python train.py --n_layer=11 --d_model=320 --n_head=5 --n_kv_head=1 --head_dim=64 --d_mlp=1280 --vocab_size=30841 --activation="swiglu" --norm="rmsnorm" --norm_place="pre" --norm_eps=1e-05 --positions="rope" --rope_base=7900.0 --rope_fraction=1.0 --qk_norm=true --attn_scale=0.125 --bias="none" --tie_embeddings=false --parallel_block=false --extras=["capped logits"] --init="normal" --init_std_qkv=0.0337 --init_std_o=0.0 --init_std_up=0.0337 --init_std_down=0.0 --optimizer="muon_variant" --lr=0.0159 --lr_mult_o=1.42 --lr_mult_down=3.0 --beta1=0.9 --lr_head=0.00813 --warmup_steps=35 --schedule="wsd" --decay_fraction=0.527 --decay_shape="linear" --final_lr_fraction=0.0 --batch_tokens=[65536, 131072, 196608] --seq_len=256 --doc_mask=true --train_tokens=439300000 --steps=3803 --dataset="wikipedia_en"
MLP neurons of a small language model. Each row is named by its layer, matrix (gate and up: input weights) and neuron, and shows model dimensions 160-319. Each number is 500 + 40 x the weight over its row's rms, rounded and kept within 0 to 999. Numbers have three digits each. A neuron's up and down rows have the sign that makes its largest values positive.
A block is one neuron, or neurons of one layer that tend to fire together. Before each block is what it responds to, as a language model described it from the Wikipedia text at the highest values.

Mid-word stem fragments
L8.gate5:544535476496502550527543451557516506482506514529501474524466523517531420419483488457517495539443543462491496516472557417496520510543515479519506464536487453482485478520442525529492552472496485500503513423522485504423533445518379581471541460503531481508509542546576404482446504409470542549469544518507457406523484426437480498465540496508511523473545504484463487507489477511484496461451538488525538430427409511491502531525496555459561537535491503513497507507460542555515445521470505
L8.up5:486504507442556525453519459525503511466537545480493539507452461501543509519453454474427456515417412532504428463490463530513493517510440503502488635494525465492536537454545517487461524528528501482487526502533474491529503465518481465442514507533501435499449457502500458489458547502502505496460516472534529478554495424481505430459519461448497495552562461482496542558496557560480467471472583460526466508487491497481522516468468449485452529454523454480507512513530465440554489482487513
L8.gate311:506455495523487535504543465532542531474499466514472462568492511421417565503415538448568483464492565473528483486502541535476452534493460459454506500499504492517486495556482462472543518588504447516449544553506476454449473559541439541491497483573499537444502555515547491439484464472486525537508492468514455484491525511527455470511507487544513548538518540453468494520525493603556483495506539482489521500491434497427573500551457550527505470551481480543478515468476490514516456463481543
L8.up311:524474468441540533427471549515509558571537501496556528501482452552495489530503492554494549501541527551489480470540464470515437564516533515497570512470562518481463489527473595492371534485458529514568563494533561457539498429466523504494483485451484501534513493485470487445472509493416513491502553499479515525493398484507487557477462498444441531541459462505410489564540528491489600491523604512527643555500480498533509516533495522540499494502498566461569470540535510472514465484553513
L8.gate545:466585526478492515479533453477451483453516486521496495467466514462484526515456510529489511549471457540451480466462459531515464465594527490428544461436477406512546495529480410467465507488529536505551482545528469516546541447519467547488478438527537513483511464451450491471466447462509584507503547532446509455626464498468561512527536542481495488572556471522463508500465472535523528482475490537501565449567605557539564540568543463499506498408520502492457494458463554496516536527525541
L8.up545:444479500441457473475520497472436567491454451550562496547440470496490489500502424496502466516470458497498481471512516522531437538562505490443508406509466442506528473557542453497480538466604498539430469492539478488571480497500492496508496452562521453518513489476517523513441471477517532468467507479488447481518477422449516518451539466514543482561541482537484570486502465552557517562499448533517564503503528547485537503521506517385490488545493492434485565548471521516555573417569515
L8.gate1188:537498512479510515566487486491516469425533454442502516461475492445554541501465439456513598510504536498523484533524495480520478495559503466527509448465544517553522504529579478494463518484529522521450481533441470438550513474586548531527506504459494499462451527486543428539453508523474554543485551407456475518498437433525513427432543398422546453500507460507435477462491569454510453556507569520496513502458436482488566544521564455459559535481498525507499515551471492482503455482543445
L8.up1188:466519510451526497484458468500503462454572489501490550534509472522509530509486490467489554519540500473490470542560507503516519569522549558476533430483506485500514561526528500546444496525546506517548484474493530500534490480547547576447501498519536632425477524500426482494484491500507527509522519494514460513442488486487568455519461446508536534465481417493538463523478441473486475525545532478578523534491443544488553556510548443511429528506559585436469523568529511416509501443528482

Degree adverb "well"
L3.gate358:511533549507519520502571511521473551577495521478416476510490524495470478490524494451475457473469467523508438502558513477459446500557465502500470410534492548429477541567548508529498512468531562463482548558428512419536570516471458407492475421468528621519459475470434465499492561499534444495480565468495484523456508442529512480482464425586454478478430475503524442458503480593523600460521403391486529479542538485510493494530523432490459532573518527474445586480481494529449509474497576
L3.up358:466483526504459592479541468574540564536462500429404510515489489450492500548511520478491424493427458486518348533491540469497512466602499449533485409522468518434531533549485501516533533456455585545518459545467445432524515541416483426542506510500523509481532424484459448460527548483512511477508501543505457550437445493537503491546471434560493466491446527483511460461522492464458520456480486506449559409643527534527487454498509490496490533551424508381502536458488538466490505476468605
L3.gate611:508524476471460511506451519527554516480408475494419528537491504466500472427466508544507462460490521559544499466456508438528569496451534491486528431456407579403387502508456476449472552435469475510517469513454441468496590507482564475494474514508500491503442487531461548531545530504554481446516507526466540461479475521528510525465463541524533535484464436502510472487527511483542600433491450468518573485543472452472492496561500510537496592480506494410553511522455497516533470491507480
L3.up611:460452488450495540475545513492466475483445482466477517457482500490421513467474531510474456506505512528507505483440457506501499507443500565471523454537450600459484509530502488537510524528468502497524587581478501429548547530514499438558465498454481556562471498453485522492527542481515532459516573528509539518542465473451460536450434544548506565467474433471566483411514457535504577443553478471498528565548495424510510449516439466446485592473575517427534483523489460477532463569576518
L3.gate637:471477573474487501499479502455509486488527487482588514482608519516489438406436511526533477498566536557523513480467503533487490477453469499475495481518556477544487435410432507539470523494494519527545540537521443469508548534514586494562505526499499490558520531521480557508442489499488501454454532555485491587518526509474494462582568464489539469477522450406403530426521550507547470519505512512531472529497442447479528507500465437514485533510532457469502485478519490476473527443490517
L3.up637:433488478588417518531475466503508562495555423464550523493461514546529426504484458525485466470548550528552560472463507483479504483487488501430501430568573539455491476481447499509549491531547464492491454484495543529462521461473504437495495466550491530522520473527489517499493544567520510451407470598554519610479444508545527490503509479529448492464485517456491572419529486504521440526558429480610520537543543483515480492493512481453487520520480415501513529527488492506444460549472506
L3.gate690:507482462531455461575563477568543515478503568523482489437524447436514519534542545489489458545526510577516588429480491495531515568541496490529447470596472479533489517451573492558609498513468561478477499478580474474490477536579475482516479469505442477509480525524497499508441498506484485487516454539481530447521504567605507517522517466464471516489470449476445500529481526502504451413476563497514456547461565522536451511497434466399460525569558557524515416496434480487471511527494532
L3.up690:501463434452474441475478480480478477583512423540540545510525502533482512490572481539474513538520520482549590462479537466458487517510445489452447542515475511514527490454511483546600469615492496544449460600498467465495525506465535553526476475477457490512502505454491527532587505477534494443519482549426484564528565531534468477558473493576499504461530490494566493548504478553510478472505508496440478489537519604523519463504537506472467480516491526428573466478490541543512491516447468
L3.gate847:476479437376527457526502527518467508499540549514460497456522450536518505477554474563494481502484498545512440445454478509499439457457460520515495434441523456504515537491486545508497540480536508488509496491438466545489522564550406534498439417503606557492423540518511491506517528474498483513518522533504467507505506502502491545560452557546573546521460552488505457438563525509478473502511493548533525488515524386537415503531507509481476473458566429480563483546479483473524542510522490
L3.up847:556415445460498471468387544550501506468508519417437415452522526470498458514495523527509461542481557501552498516452464482464481499559475520498501475506494468502535521447494466456522523493507452497515519489442456458520505581483457460519461428523515508449434517549495414468483538487517499526462450510511504483479544454589520550509466557484498543527487537512574440493477451476462405520524446494554513500515503472502439480439425516492512472449491482439491580471551527407533550453561542
L3.gate1060:472495524520458504500533451437484455464518580500452586491510430485521482455546492473484466488481476500548469534487536495482520475471510471521493451535529466496437452492497575483524517594462500453501456517508489496440445448503499470493453465500466504460552554523487469454478547525469517438381543493509489479495455525440459563491469533543491476481502528464525483535493584560469541534540476499533466484558490473500467461411444475531438451438428480408518476441513451463485471454450494
L3.up1060:493510505537519477505525472400454560554494536514471522468498504524543496495538409490559519537506551503601489533492557461522495439487515434488554421544484443499492559456502509436516472520416541497485485515542495575484518482505587504507515437551505564460580462463440505443460526489497594512474532451513487507411437516511499519519488582400520494539461549496556502542524538491510499514461458540514447574419507456444459500454549518554425568476475445500539506509519483523551457498528488
L3.gate1149:530517463487515591476501462601440462503519501482538551543507517510558510395448508551491495550507540497523523498491524545476485567548531537545498438460454516512479550502490500517589465513473459537497521519551500517435476557486496518544515404524453513483471476535452527483528429469531564513504508474480561518513586456532462552594567528578499527439463502520487492457433518495480545490499477516451506602525464474455463424503470457512515585573529548519539536523517472454463508478519499
L3.up1149:554412459432483460460530521499503516546413536603516440559500498390506537519461510486505574460522485499545517512474513536496529494527410481440519562451490487529534530472457562461536477496557488530481589483464456524456509509532586504513543457513543475499503501507563451524535560496506537540554497565455521534448544467491449498535409515518447540429508550485478465460451575473470553477505504489487516442471518524490528557506481510458408547473488585489590445468554460514470478578561535
L3.gate1270:418562407482516476537461568446481492469466503456467450522516412510521489475538477542504455532494481496477408554472477414435492540505517493510502436522405476479434517458503513493492576489533569428480494498474493532516502472505516474508506539436541491449509386452344463552432544523478511514547424550524490487488557508494593490457515522483556464494492475508504427563515449541476501502503516513468516462548517498486529496422510521548471492514460481510499566444545471515430544494494478
L3.up1270:520532502512452515510446511479440592493497542436510516401498470436523494490507447510447631462495511521511501434443500495457497519484459440456494520478368466508482497481552555496485535513545585480452494471466467554502460523514520452574431562477560478448454404509506459545504514500518536512494520456545559534511548536470445415504552512433504498545512449529509496449486430511526545423510483518421526460559496536424518482528515470542447506556534500461520506527520469488517492525535463

Mid-word syllables in names
L4.gate368:550366498514526549455568450496487573458521470468515421608518475478554482430485544450479486515543591530454493430510488548527488608441495502521483531509559519467474474500525516429506495448542449550456544518481554487570492521479528516499452529510494509470526520489539453553538504502479469491528440526460508507530494513490603516593454510479543517488468458552529468464509461461477468451499478482532489496525469452416471497487429490450498462481502533503497510438479558454540500478535517
L4.up368:544495469504546491417580547498552560489532541536487468521490418532493526464459529569438521451484544456553513468473459474545536476438517546535506564497488480554489504464525473569449470475498556512569509508484498542515616470457505536511482409459551455432478482506562443558492477516541540508536454549536506533521497484493570501469502488496483475500496495558458506456518507537500568498477514572464544468538519475493481543519528466445471427432486527552528481458445487509469512553490466
L4.gate947:459485488527522447493509541482469496458467491437490490439484471457557483468462438532488549476540467593503528471466578502499561503464437553507458501452512506518444528516515502528516548450497660487552491514479514482541501493464480469538593429546500530435425501566489435489474492505539548535507473550449492451409533484483484511472485475528562586431489514540466572521491494494485546452483540488583449516538489503466445505471477532438493463464518451576495405479459544484508478517541449
L4.up947:445509454518526420556533537492439505446465501500538444476506516470497615492512490468524484542511551531520489513445527523499516527490469521540505535483526502497464580471488500493541537570486571484534551556453428447481474510533445453505445428529520568489501472509458488528476388487572494522497570487483584563492541503560486508480490578508531472496478453416464519514484454489473521412487549401538466502546467501480491516435465499487476525525513484513485475548413480468547511468493466

As-well-as adjectives/adverbs
L8.gate8:534524526465486473507509458524481567513436552475480418565449536487563511564486497479539600481504467530403529475504553495547471565434464454526507564481497548563401465586488454563520519493512494514483515541467417505442526512404423534496477495568579445476502477510542496481471511524461509491467532486525490514532447498459428469515490444467418468492518456507457488531475443486455478477417441409505489477486464582498484545459524499464486545429518459453558500490553477486485495605550488
L8.up8:443529559529498364537462555445546549494525522504437473472473531474546497524519583476498515507506531441529489509536459421509499531484523472547529498501470471469440557549504498502485509454574487496487464542538478488498500501489526503521481436501501497506473471450491550445555492533478503456508551444505557551476477489470513483431460462501508420474467487497482513480451497446492466522437479492543533512514496535529425524556489465471558513522503463529485482551508534479510516546485486
L8.gate128:515502531484512539390535565453495563470458501496524399433508513453476477542497518471525499554484428508497521469525519513533427513490438461567500460379526471486496490538522412549479512460526471471452444547574422440523525465463463567523510484518538559484538475519478551502536490539507502462454539489476493445487469503504447435494512444548512424467569454558491494540523475465501530470400466567474559513473453496472477475467475488452525539456513453568530533527565538449519509593508492
L8.up128:566481531485531542485512501483472496466450555536513448458455533419481492528553582492516513463547469464493495398445522499626519498472468449496536544493543520485480428524492492476540412436494498592473462459548447451500532520460426480533556447563488542510536477478482511413467482531564524530495495492543496518581459493462479556544482399506499461500542499509487473510466490484479551465478492527510524495501504516528524556513441461493471512469507508487629548497580477436495461543566536
L8.gate426:532521448523487497458514439468431564504498543499537514562517469593547505546462614510526477435466451500479468453565488518474480530454457520538523473408496502474463461551477464464537499546489571430562612576500499484478490433464444521471494447490542576543510540506473494438508540478441508511476568404499503528517542530494466488517520453534514466429507502536472560459554463562554528528511453490463428509543473566454542561423463574535452461459489490511449542475508487469531545538506480
L8.up426:587552514557522446484529520449414536451536471501548496541527486519497469573494510459441487526500474506530456441519450541489492461475489508494446462357475503474537475529413525475469553517507532477503566543495466480485556478531486547446445447548515527516451498487430492482565519424500504480495478494487474492468438545481453448444470460465506549425556481511482466485469538539519575502521501570429445540534467493451491482445533556450407551518495478513476521519461482543534502523479481
L8.gate1073:524421483495535472520440503468510496503470483479483437550511477510480540509509458547524475488523513544506521451499455451501462487512395512501455423396493445549509419463555451536452507496519518608495483527422508470476482507503554471551483455498438506523493522491489490452520539499422445452543446529473543457565544532508462521451444492569520549492490491528484431504433568578473501518441491468487528574535543559505532554496508489521482476501530535536489483525482498558531497476520483
L8.up1073:539549408499562536563509467530494520452514504517540490417531447416457541459479549525498566594483488569473504476518449401545502519516433507510441486438496441484519511604466565519466572492432523430519536538476505486469540468501498525512488451483449561499489530462554561497492527469528470506365475425471448458490499581501511490491393484458514475570497457515498429438475534523549448507458458479523503507518450551469549465475517570536509519454500441553464499495451552542524507465565454

Mid-word fragments and connectives
L3.gate282:532512493494501500565461591479552535479535469468506509496553472418522450554457535496511570554490413551485574454500496477555540523548469494449465503596523519526539468423525496495466504518462479508493489507532495406556499472476490488509502540537555529485497503543498511504558568579533488455463555531470482542545490523372516472425526506475582531462532422468539513488479561460507518559431458472436476541517528539465590547529507494505512529528482521565481514528528516472488582461511586
L3.up282:541462518553532481471534521465519531449502526546461605455533484508535547516471515402503458519536530546407563488551467509567472496480432483533498504587471489398498564409470521494478505467452544538509498539499476482454440486564441465473457517432511559559481530464548547514470547572510454453452454534491520451496531535424562454464536476476457486415487478485479506543476547527481531519471515542505454489500557477493619511508526480422519490536582506553450462477584509448536510467492483
L3.gate290:511494467534479487507450414484491523599510551546488628453486489449498472474461464452527518505448540546499463496500469505504546533483485539481527507454508557462525563484459582449463520542586471505465472518444478463498513505511475571486506536576451508496491522466543478502468551487453408525498522561513487441463414485502515494455533509503449423519524489481437493478486543489470504528484537514547500445531412541469461495461575510476460504541494458436473504518486525496538551515457567
L3.up290:461566512443546500549505509484491530559480562532539559475503476451456503488480476494405548519476515492433517553512452505514466549506476603608474483517531556570437513555490554433445520546534449497488478493448471542491539508554499459467503532503516435562502541470531480541466533500502497551474469540457506469482464494521511534430514491480470443492429511492436462504547523536488473476499520474573514395469471494398534559497656425463537506506492556484501543494499505525522539520453522
L3.gate292:485533502543501517536526443502508431542515481564540550469520515451490506528492520533438442566457429512574521523515426484456507529450458560478478433435508569526517505520510541479462476546525497512482530472498477470446516506529539481452413477449528571420429504481505506530488478439542490494491518538535489514465501438450543445484526503527592469466558438534387464516443460545436491465463489551603457504477461523491519496474492470458521510493557496526506520505388493485520480510564503
L3.up292:544490510523503516502534470492514430479519524512587550499451497492490486471495557563470434524427491490524408499498545427480508499466434514449490515512526549517485483506577529594531452529457524506438480504478489451451514460471584539516408554430513575498398530482530475520482441512508556516500547518450526534488433476477482466451460505447567493457475373508444458487503471472443457434458514571527427522474519516539528475479556542476462553459503509499531519492442512517512538477520502
L3.gate607:515482507522543516533482498478481522510590568500520501490461482527537569489431535464530464492497478551475407427513569504527533520510502604524455443499534550526537532425510484455473507576481493528480523565487433467475554427552514568514477582505474534473561518538548473527505485536474511542517517491534450515520448429529561447506465493531472525459523479470444502448501529501424542518500573491452493515535456560499526511488493551561546471460498559482501461445541456445449581506476536
L3.up607:486459562528488571517460525515515540506502533484504474492471428533501592499500425493492499489484412515500424535532529482483461518512566574500524425524507596534463498422515492473504492540608501477460479484455437491474584457474474622508455565473478493510515521540474484559536515546440479547462535551512522487551496496475533501555447491551501509481475481514520521460508451525416517453535543461434481526436467529442515586499535510564573466485515513522483488369484508460534558500466440
L3.gate934:468507483586560507501529504455562533544567446602558521555601506484533427515509503425539497504431504441558494476528535538478513507531473486467464452480490549519461497530525503454464546443526501502542421515509515442489528480455528468466527539511574561452503536503483523493528432491486433473468516486485463458513521457479518467479554541516517507529545542528463495573467466545527550469456561488461568527506499465507552504458506548466443474440520513488459452473522467521448467470492434
L3.up934:525518507538490564465502496406512537464556505531527588462570518461543501551465491487512454482493498472497516488536529473570458551505509482454436540530575458528495508501427513532434521480373522536459462520517496457477568475527484509484496571396480571491467541448577502497545423448562454543501541468450546452506496496494477434484515538473459514511496542478502564586472449500496494507485462505433481448459542429546534485480540506476499493409480489531504483440548487521445518532528471
L3.gate939:493499436578540492427472557498502519456491490528537488492475472465488523531483514453485474502497529496473521471475580442548509544497474449477481449472497567513560474432470494461556503459478524485484434556509516446503590479552481454490510464560561512471556533464542406575526461493495482542583561507492426474473460414506507503426536367525489481505496581506473489530528515489483514442468455493503437481555455464477536553477577525395551464505546450545500489470533567523516570444578477
L3.up939:486526491424485527478478462508520550497517513469521478553461518504489505450523545502520509468549559444504570506457501494441532491467592605498537554499441495462481506467487527507537455537474497441463514554514529469415472521492492451515510445492515544478553486453491469445445436504546483504441518492450484474506455537492484531555507461488553494485441462524376480480492499521517456525450449504517515509497566469562577535443418470482574517510443493445500445494519516523521482445501525
L3.gate967:519576517537579452553445475534514500521534534496482531558474463521507510524475477484547547565494482509474499546516483421493514515438511530589475503513478521494484509503522580514486488507507553496551497527482503473548506492470461498568514515458515406498458494472506522482516509521582487563567495542439388470458471520459456540434483526453498501478492473485474553502545543490514459547470495534538570499535555506409541503494536474472522513504509479582577496448527451540513541495509496
L3.up967:580548523518483490482478513475500517441537596512501471532471462549531511518407578459588525439522511534474553449567506565456461539497491461552497548496489564530474520529498488512425441542468480490462483504496525459448522470532536544514525520462515515443409561488546414439426527442472510510485483560504557436500522474512482557475490470477500494480473478528548541511542479456489528536474509512593509428455525522474477532513490506564427523468520516476579480471532537521530532527511535
L3.gate1247:527468548473573491403474478434420558464520513477440498474553469578416560499398493436413507467547520555507497443547549448566421500496546560511493491510476535478475504478478500511520564501468582503493548519469516550529556463565514491507449569484440511481475531484497459542468491545551533507516530515494511451494520502460458458426558429484556500617491518485510446490530477521431537490378514495468540531495498515495496487507503532499530481527521528499514475490459462538507567484504454
L3.up1247:468500536585565441500525426480467479457468493546493554503498496432520504483476476458512506495535542565507489481504563452499519510517535551433451540481522589488516541516500513457496523559484525518469467497552515463512589499541467422465478478419487534466516533532510470541438511568575539485531481562487491512557490483511517440486524513529538442500465455470467507489547532479450457485507518486544533473506442559529500476492500515491484557521416439522555502518493439453462543490509484

Word-opening fragments
L4.gate585:505589444582509536523591502541481560493576448549518520521529459415560466440531460487423454489564547532485465532481482497569536552506526523517431529504482494514447547543435523438529512499512458451465493507498493451510474497541580545548475526438528520554448460443536538557491575482573560520507525480502496548550534495475486475528560570465561529518506524494496511457506505513457478534517524532488512511481512545467572490479509384439541440476522507479491522499514570477459434513478584
L4.up585:495431543492486478485502554511428525466500496495483516451487411511452520524481478516496394486519499527464473528503553482518531429454473484489483502523455585456463566497524574485523490445433415522514454504484507468432450468485527533499560504524501496462494518433478501479444491542498512544523522478496591489468522488416453569501520480539519505555534481515458531560553530542497501490459515582455472496474487448444512586567477494485518509449519573510513513548538473463540525502473465
L4.gate923:521467448515518462538515523464551568512521509436451418564442451501528474487467496511509425515493465585577594536527587497545522496449461471499461505472438513524485451446486513431534498489473494466534441537454474558582435470548435444543561496408555491523506482475447525490498490496535473426456550503509502488450567456459548486479484464489550479487497540503481484493476522519529554467518485545513529569447522473469474507469519438382541521552476533482489498481504491480515473475448485
L4.up923:516516463538550513499532533466495486456562504463480457471474527400565522427523522528548520569526492579473510460523431459505474508523562506522531480507478486535439517526556486499415513529515509523552411553481461503531463456537476485511536502415470520472490452462510472488500505557554486463507484463495493507483542448491477496499568521525565568503542457501489473409505468531487470504479513524471552528517515443409538526500525519472482511533382507492553503500545613419535436494514570

Partitive "of" after quantifiers
L4.gate580:521504503477483584522468472470558452518522510435571466496450393492539571501434495442435513478431507425475488526470520547542574502504527555487494445506428584522491510534488484507551472472570479463559490540508496486558500498525562517511471509488535539542529420472512513550553503375471445492537506443492515588517460576457471456481516490506536535445524509491553466525483545503550503527475433416476502518530550510590498432488498394489497483408451483536505557531532514526463544505462468
L4.up580:440501507478551521565538507500519506473467513539538499554492472541462550522489436469452527489477472486523603462513539465498525514545555508571454519471529432441471523456514440506413535534511486430464522516492524492509609534445509472503611519546501501527468521459529537464552422532477414458512456546495543457527458417441555493531439473500466442545458499574548497558505489500527485521498523466497480523488530483506425495551538492517481450513511475471523488525467581567466463512513492
L4.gate723:452576551447459558514454434487462472502477514465479458550389563492544444462470498440475538509462435563451521540474454581514491530480475460405493441468531486470520468498538503548504525560475585507533506500480502497479476521507454520497487495617545530574543407582557575478504479475546491483454499522524516542502488517489509520561438441450492461528430533484519435484400540510497481468476462524522468446497512478503515539494535599573525484498495513514514481550458561558478548414536427
L4.up723:473503480521434409524554435465514510513493465488539443531513509450546411520494511419488463486471471502536515523460532504467467530472374484445481467466505482563462469438516467484478425518500470496556466467544487502496495444465590541478560491528531469514512478568480499438473467512468421488493458559506457539466484551447521523518490449511538518532583551434483537504489436513471380513437453419495476500472470490482473454489497535479455515480507534504498527516556497529510459494494429